Weights of a small GPT-style language model, trained from scratch on English Wikipedia.
Architecture: LayerNorm before each block, learned positions, tied embeddings.
Training: a variant of Adam for these matrices, 14506 steps.
MLP neurons of a small language model. Each row is named by its layer, matrix (down: output weights) and neuron, and shows model dimensions 48-143. Each number is 200 + 30 x the weight over its row's rms, rounded and kept within 0 to 999.
After each neuron's rows, "raises" lists the tokens whose logits its output raises most directly, leaving later layers aside.

L7.down996,224,200,213,200,141,252,207,211,228,186,219,239,160,174,197,228,127,213,178,158,191,151,160,181,228,157,190,172,197,218,230,187,215,216,230,206,203,246,202,228,252,186,218,203,217,191,227,222,228,213,238,169,207,228,208,194,239,199,166,190,172,183,189,175,173,213,186,192,189,175,210,261,193,236,261,223,268,279,264,197,176,156,211,208,250,189,193,182,229,220,191,202,155,250,144,199
raises: "ly.", "ly", "ly,", " Service", "le"

L7.down621,154,147,229,265,166,219,171,220,201,171,221,198,192,202,199,160,163,222,230,201,230,143,213,231,135,200,154,219,238,208,197,164,202,239,177,161,211,189,169,223,132,182,177,214,168,209,151,222,222,173,185,158,195,226,158,241,238,216,195,116,215,239,152,213,255,172,192,193,206,197,189,236,274,173,199,218,175,206,181,230,228,194,206,186,233,187,193,171,185,191,171,179,225,195,206,175
raises: "unt", "age.", "age,", "ora", "ulation"

L8.down454,218,142,184,173,209,239,182,205,207,258,188,193,225,242,209,216,152,189,197,166,189,241,225,183,229,199,158,223,170,174,187,181,200,201,256,196,180,185,245,183,166,223,203,165,243,205,168,189,197,173,172,193,188,197,226,200,192,177,192,234,216,222,251,214,221,219,203,195,216,197,235,161,188,257,182,148,244,131,171,158,179,218,197,227,193,172,189,183,205,187,137,217,182,197,216,246
raises: " was", " becomes", " began", " seems", " is"

L8.down649,173,141,141,223,195,182,164,192,180,189,203,188,264,170,168,177,199,192,204,154,208,198,184,230,129,181,245,210,205,154,162,150,218,169,229,227,200,209,220,226,171,228,186,194,198,189,204,174,178,136,212,241,199,190,201,178,174,277,221,266,183,183,206,216,194,228,228,167,165,215,181,200,154,145,187,180,164,206,166,173,207,219,187,197,204,152,165,145,188,218,306,214,168,221,191,217
raises: "ments", "ment.", "rating", "ed\"", "ment"

L8.down1131,181,199,161,210,202,210,213,209,217,169,160,213,236,214,196,261,189,122,190,183,215,274,234,237,227,199,138,147,222,167,206,192,274,216,225,109,172,172,131,212,127,191,206,206,200,195,199,206,180,202,175,213,167,194,176,169,197,211,196,228,220,161,145,196,193,238,196,185,243,229,215,211,184,147,195,202,218,180,247,162,152,229,185,145,226,173,202,194,174,165,224,187,194,190,141,184
raises: " D.", " K.", " V.", " J.", " A."

L8.down350,224,212,182,219,204,218,219,238,228,189,136,204,198,199,234,237,200,197,182,182,248,231,160,226,200,188,179,186,218,184,208,163,167,188,182,168,233,244,167,170,191,172,232,215,173,204,239,170,229,214,207,194,219,146,246,181,205,215,222,192,215,196,203,168,197,213,173,213,250,195,167,154,211,220,259,194,183,186,247,228,202,240,242,228,220,154,177,186,200,182,187,215,264,174,175,187
raises: ")", "),", ");", "an)", ")."

L7.down1162,171,187,226,150,195,229,221,215,213,227,135,190,179,164,213,216,234,213,193,151,189,138,174,158,222,175,175,144,220,171,242,201,214,192,188,243,172,201,217,261,199,240,200,268,186,220,140,176,219,200,205,168,215,237,132,194,198,238,194,205,179,161,201,213,162,201,205,188,151,159,219,230,156,186,214,183,198,232,214,162,156,233,240,177,173,151,130,199,191,150,206,179,232,218,202,181
raises: ").", ");", "s.\"", "\".", "),"

L8.down844,223,235,167,141,242,209,155,146,198,204,184,164,183,189,154,232,168,167,203,276,174,196,154,197,244,213,153,184,182,198,172,250,259,254,190,167,223,191,163,207,222,178,190,188,218,170,182,194,168,156,193,230,182,238,298,202,195,236,193,237,177,157,195,218,216,195,164,149,166,238,199,189,170,218,177,186,171,214,251,204,177,176,225,216,207,181,182,202,236,223,213,209,191,100,181,177
raises: " R.", " B.", " P.", "R", " S."

L8.down581,183,232,188,184,220,208,132,196,258,247,229,127,224,198,223,170,217,168,203,179,188,209,210,193,211,211,146,187,199,237,166,224,259,226,198,179,225,185,129,227,159,204,209,222,209,200,232,197,204,209,196,163,185,229,204,195,244,206,219,150,209,231,235,155,216,194,124,209,241,205,201,140,207,227,144,188,150,177,147,215,202,241,181,223,188,190,242,228,215,236,235,203,188,261,109,140
raises: " he", " she", " they", " it", " it,"

L7.down681,164,208,171,203,232,219,235,183,189,226,190,187,230,189,193,221,170,251,231,222,178,162,215,203,190,268,200,200,181,218,181,185,218,219,182,228,209,261,160,226,222,204,204,150,216,153,179,191,168,188,130,198,149,192,148,247,134,202,165,225,166,186,164,189,195,179,241,181,202,222,255,172,230,208,211,187,178,214,251,191,177,243,224,136,234,148,201,148,208,195,196,170,209,192,203,182
raises: "ities", "ities,", "ons", "ict", "oc"

L7.down376,209,185,229,187,189,205,162,214,193,233,228,210,211,246,222,181,184,195,207,155,136,170,201,208,241,144,204,209,198,206,198,153,190,215,219,232,191,229,236,176,184,255,189,181,217,133,160,158,157,163,180,222,133,231,230,250,210,229,194,233,230,289,199,246,163,165,200,202,149,215,225,171,210,223,227,191,257,208,206,215,177,188,208,215,156,201,189,227,209,204,147,174,199,227,201,208
raises: " a", " an", " its", " the", " any"

L8.down181,233,191,252,232,223,268,201,171,263,205,186,190,185,220,193,158,181,232,163,220,185,249,172,248,184,207,236,136,258,232,157,244,166,142,196,173,219,214,215,189,181,230,218,175,180,186,190,216,218,174,203,188,175,224,178,183,219,168,182,201,200,193,138,193,205,210,173,183,200,134,178,268,203,144,195,234,219,257,178,241,166,187,202,176,180,141,157,142,150,241,209,189,210,210,260,227
raises: "le.", "le,", "age.", "ly", "ily"

L7.down915,146,144,149,148,153,224,156,218,247,239,236,216,183,163,270,216,164,223,221,187,164,204,173,232,188,184,216,192,208,198,210,231,222,185,184,188,230,234,219,205,229,157,184,186,190,202,203,229,175,165,239,198,230,244,171,226,213,220,153,257,171,239,172,171,188,187,204,198,169,192,210,194,220,248,214,194,197,244,231,149,197,187,172,160,207,153,200,169,222,182,188,230,209,182,229,164
raises: "ion", "ond", "ion.", "ed\"", "led"

L7.down161,223,213,262,209,205,258,206,120,174,228,200,141,193,182,186,229,168,250,173,218,216,239,201,257,194,236,172,165,217,157,158,194,217,182,186,170,116,223,173,215,193,188,179,195,243,203,234,239,163,236,235,237,160,272,189,208,200,193,217,179,167,153,185,192,174,191,193,233,184,198,193,188,270,236,198,210,235,199,223,206,193,172,167,229,157,200,200,249,184,193,195,197,197,164,153,215
raises: "C", "S", "PS", "L", "P"

L8.down1042,218,201,209,186,137,218,220,138,230,154,94,167,171,193,167,228,229,230,203,211,178,126,206,165,229,178,195,190,191,205,252,203,175,193,244,213,214,144,184,250,173,227,205,234,178,209,188,225,191,253,209,239,196,157,109,190,203,192,202,200,192,246,181,212,194,280,188,184,172,236,182,231,175,235,258,250,180,164,216,208,170,206,244,192,206,141,148,160,141,191,172,213,218,202,215,217
raises: ").", " others.", "ons.", "ion.", " respectively."

L3.down1012,195,159,190,172,181,191,192,197,185,215,208,214,191,212,184,202,198,173,169,175,205,158,209,218,252,187,202,202,196,239,193,135,106,212,201,209,221,168,165,173,185,219,262,202,186,229,208,176,169,208,144,165,227,208,163,208,195,239,129,179,197,228,144,197,224,227,204,216,185,135,234,185,204,209,155,221,177,220,238,223,213,201,164,203,246,185,216,128,213,189,195,210,203,213,193,211
raises: "izes", "ific", "iance", "ially", "ical"

L4.down1018,179,168,221,193,210,256,228,266,234,164,182,197,256,177,210,252,210,214,205,222,165,182,212,170,226,158,187,202,183,220,218,192,159,170,205,159,169,199,157,222,220,261,224,228,263,227,210,224,210,208,188,229,192,203,195,139,205,213,177,188,225,189,207,196,160,198,258,187,172,226,265,193,187,166,235,174,162,199,273,209,243,200,200,205,213,134,179,174,171,181,254,187,152,196,160,207
raises: " respectively.", "al.", ").", "3).", " Texas."

L8.down220,203,178,207,183,225,203,181,166,194,252,208,237,208,159,208,186,207,181,190,188,170,194,175,227,224,240,179,228,168,204,184,214,188,220,216,203,180,189,194,254,217,184,218,207,172,196,215,212,244,182,182,144,195,231,179,228,269,204,164,220,185,200,233,223,207,229,205,184,199,169,202,182,186,201,161,202,159,233,204,221,229,140,222,189,234,184,174,179,207,236,169,190,185,215,188,260
raises: "hip", "ure", "ft", "ures", "m"

L7.down315,222,221,272,200,146,190,234,185,165,160,236,147,189,195,180,236,248,161,185,165,208,175,212,159,190,234,173,212,203,190,158,258,195,136,173,256,221,222,210,197,209,155,228,188,217,250,211,201,160,170,165,227,165,150,203,197,172,179,216,234,195,133,199,220,177,217,221,245,197,199,241,148,206,252,231,230,174,193,194,208,196,241,158,230,216,236,244,245,248,171,232,260,194,191,196,220
raises: "s,", "s)", "s.", "s:", "s\""

L7.down1265,193,181,170,197,195,215,163,181,229,206,234,125,176,219,167,217,180,213,167,243,216,179,208,231,151,164,250,180,244,190,161,188,232,167,172,153,174,213,184,175,150,225,148,215,255,181,236,186,204,166,199,216,159,242,192,224,192,228,212,217,179,213,197,209,211,142,230,168,213,164,190,182,198,213,208,188,185,231,183,233,205,211,131,220,220,199,173,191,197,204,244,158,166,190,268,243
raises: "al.", "al,", "anda", "ities,", "ant."

L8.down884,111,210,193,225,217,250,198,186,257,203,186,175,172,117,204,223,257,158,211,238,202,188,198,224,154,228,221,179,225,221,154,196,229,236,196,217,261,242,219,197,189,172,210,170,183,214,219,225,198,229,202,191,227,202,178,221,229,200,182,153,206,199,223,180,174,191,188,150,204,156,216,199,246,213,205,266,193,217,163,224,217,221,172,175,182,211,155,234,194,260,173,235,195,223,149,187
raises: " they", "night", " you", "over,", " he"

L8.down1210,176,213,209,217,177,202,213,212,259,200,193,192,130,252,159,206,208,191,172,235,237,193,216,194,215,192,253,216,193,179,184,213,177,213,196,262,185,235,222,209,265,178,250,236,184,237,210,251,249,203,224,182,184,211,176,160,179,242,198,201,242,203,230,150,195,199,213,188,233,201,175,185,206,205,228,184,238,198,214,147,189,213,160,146,210,209,208,168,178,221,201,195,222,293,209,160
raises: "ly,", "ly.", "ly", "ected", " Atlas"

L8.down1361,215,187,179,237,274,220,203,207,189,181,186,192,195,247,211,216,241,154,198,195,221,249,219,197,97,185,200,176,219,212,129,186,150,211,166,217,192,209,238,219,207,195,201,188,226,201,203,201,198,203,210,167,231,230,184,225,198,206,191,175,190,239,167,168,172,173,236,196,225,178,201,185,149,207,240,183,234,135,188,206,224,199,217,244,178,174,190,199,186,229,200,156,217,317,181,182
raises: " a", " another", " the", " an", " one"

L7.down67,231,170,196,158,246,202,191,205,240,242,186,145,176,178,204,175,250,187,232,236,163,235,148,208,185,216,234,256,195,204,178,221,199,202,206,238,199,231,197,208,173,183,249,202,199,172,211,237,232,182,216,237,205,197,198,188,211,160,183,201,188,153,205,171,226,187,162,264,197,181,203,184,184,243,227,236,170,197,223,186,156,183,226,246,230,245,164,218,163,197,148,186,178,228,199,188
raises: "'", "’", "hip", "ound", "',"

L3.down489,160,186,224,223,203,217,176,189,237,208,175,156,191,181,255,196,216,225,219,247,196,171,224,244,186,212,150,160,199,223,214,174,153,154,173,163,179,219,178,240,197,182,172,189,205,174,231,184,183,163,152,223,200,238,190,203,218,229,168,179,199,178,222,214,166,196,211,190,148,168,253,218,141,199,165,181,159,244,238,144,226,201,160,154,193,184,150,222,140,201,206,163,180,158,183,204
raises: "ure.", "ment.", "ation.", "age.", "ity."

L7.down334,238,229,207,212,205,198,195,162,221,276,220,170,212,237,231,223,252,180,149,197,228,242,224,148,230,199,177,204,217,234,230,184,182,186,137,256,169,175,202,172,235,209,209,235,157,216,154,185,183,227,179,202,230,209,208,176,173,150,222,189,199,175,160,164,194,176,204,194,200,215,237,182,202,168,163,216,202,255,119,187,206,179,192,183,206,203,184,229,246,203,213,229,229,241,209,143
raises: "s\"", "s===", "s.", "s,", "s.\""

L7.down435,165,218,241,250,166,191,178,187,226,179,183,212,195,203,268,209,224,214,176,149,212,183,180,267,219,220,161,211,180,219,208,173,181,210,217,182,189,150,201,224,172,196,205,170,141,198,136,204,157,205,208,258,221,214,219,247,182,215,154,176,197,206,232,165,220,198,232,159,190,206,182,202,206,242,186,238,207,204,193,195,190,197,241,145,181,273,202,114,217,232,215,212,188,211,181,204
raises: "ive,", "ive.", "ive", "est,", "re"

L7.down1206,194,199,195,201,204,244,140,196,204,211,206,204,201,165,220,189,221,177,146,231,230,178,231,216,194,278,141,165,173,218,174,203,215,140,204,210,243,207,113,278,184,227,173,238,181,209,211,172,197,284,196,222,201,169,186,193,222,189,184,140,227,201,233,177,258,239,180,212,202,217,199,166,198,238,194,190,172,171,216,203,180,194,195,183,197,213,188,191,180,219,195,192,136,231,146,182
raises: " they", " there", " it", " she", " he"

L8.down68,229,183,175,199,252,238,151,67,193,203,189,193,186,169,186,246,216,197,224,216,224,184,220,240,196,194,158,196,189,178,211,232,233,270,195,173,191,212,226,183,209,217,196,192,198,207,196,195,150,193,220,199,181,201,193,207,171,216,205,195,187,217,134,206,181,218,179,165,141,217,196,213,204,236,212,187,179,204,185,234,157,193,200,212,205,187,210,213,153,226,217,183,182,54,204,193
raises: "The", "At", "S", "=", "An"

L8.down798,195,197,199,232,173,238,216,203,235,218,202,219,198,198,158,222,193,201,190,238,195,250,230,214,172,221,190,181,202,153,234,203,207,212,215,209,203,176,246,196,224,192,284,197,174,203,194,235,183,266,215,188,173,217,231,183,238,186,213,173,214,180,237,192,189,188,204,165,178,233,211,257,188,197,263,237,191,198,137,162,165,221,201,291,187,201,208,257,144,254,244,224,184,196,190,217
raises: "-19", "–201", "-201", "–199", "–19"

L8.down332,224,187,236,175,229,255,138,201,196,247,245,182,176,185,186,183,183,224,205,173,192,259,165,236,184,193,198,240,148,275,198,205,165,183,182,191,189,216,205,242,123,249,244,191,153,222,181,241,164,225,213,215,207,234,195,253,231,208,207,221,184,227,175,154,183,213,177,192,154,140,207,216,236,215,172,267,241,212,152,204,215,186,203,212,202,138,219,148,216,202,238,191,159,182,194,183
raises: "age", "ages", "age,", "age.", "aged"

L7.down1204,202,195,205,195,184,239,207,158,220,169,218,179,194,194,217,204,233,185,182,190,203,212,200,198,205,211,199,193,231,171,198,194,189,268,229,174,200,214,204,186,139,234,217,203,197,197,172,219,227,175,203,258,170,226,218,185,191,203,224,188,234,195,174,209,249,205,220,203,207,208,176,212,214,208,268,202,193,220,179,229,206,173,191,236,189,194,223,194,183,188,229,190,205,45,171,225
raises: " for", " =", " For", " of", ")"

L3.down1069,176,250,246,219,211,201,218,257,234,198,167,175,228,183,174,204,133,142,190,185,247,159,162,170,231,158,212,176,207,162,182,212,185,233,192,196,189,176,194,171,166,179,207,186,208,244,215,197,216,205,203,158,165,207,140,182,235,245,188,218,232,220,205,248,219,203,264,215,152,187,202,241,159,242,175,222,199,221,163,214,215,184,209,259,175,177,161,211,207,251,232,194,218,247,138,177
raises: "’t", " only", " every", " this", "fully"

L8.down245,231,201,200,217,276,254,215,119,200,214,232,179,235,176,197,145,219,215,180,195,177,203,211,215,181,194,181,201,255,214,171,199,213,271,140,225,217,163,222,174,210,220,198,224,205,225,190,150,186,178,225,215,182,166,159,215,258,203,245,262,181,229,178,230,143,195,207,187,156,204,203,228,152,228,188,203,213,209,199,207,243,212,183,189,181,239,174,225,198,195,232,147,155,197,185,255
raises: "al.", "ous.", "se.", "zing", "ing."

L7.down1214,151,205,193,196,179,189,192,192,242,236,197,163,235,205,255,181,172,203,165,163,244,252,225,178,180,223,190,206,188,181,184,237,168,151,209,173,189,223,228,191,208,184,228,165,191,153,196,231,160,190,218,162,214,237,181,207,152,174,185,223,158,221,188,211,242,183,208,182,274,230,233,173,184,201,191,118,250,151,210,156,175,234,212,214,144,235,244,181,218,216,171,236,200,223,209,169
raises: " are", " were", " is", " was", " will"

L7.down1369,251,181,203,169,172,187,192,223,259,214,246,215,228,203,236,147,191,176,213,279,189,184,183,246,199,214,180,234,168,194,167,193,145,192,139,225,222,222,204,215,178,167,221,190,177,163,198,151,135,197,215,159,169,234,173,192,180,216,180,243,205,169,211,204,179,213,226,156,125,190,189,181,213,251,151,193,204,167,185,202,180,185,174,238,240,173,164,228,281,222,174,254,195,197,227,188
raises: " the", " its", " their", "ing", " what"

L4.down50,175,235,197,195,211,231,178,196,229,197,180,163,157,174,236,195,216,295,157,181,219,183,200,245,202,205,186,205,210,190,236,189,270,174,165,169,250,215,169,187,193,179,187,263,197,260,166,204,169,212,221,198,210,210,198,208,225,210,204,167,192,202,181,177,225,262,143,149,166,199,189,225,189,246,211,260,215,110,196,184,180,191,206,185,237,134,202,227,206,181,188,212,201,108,195,217
raises: ").", "),", "],", ")", ".)"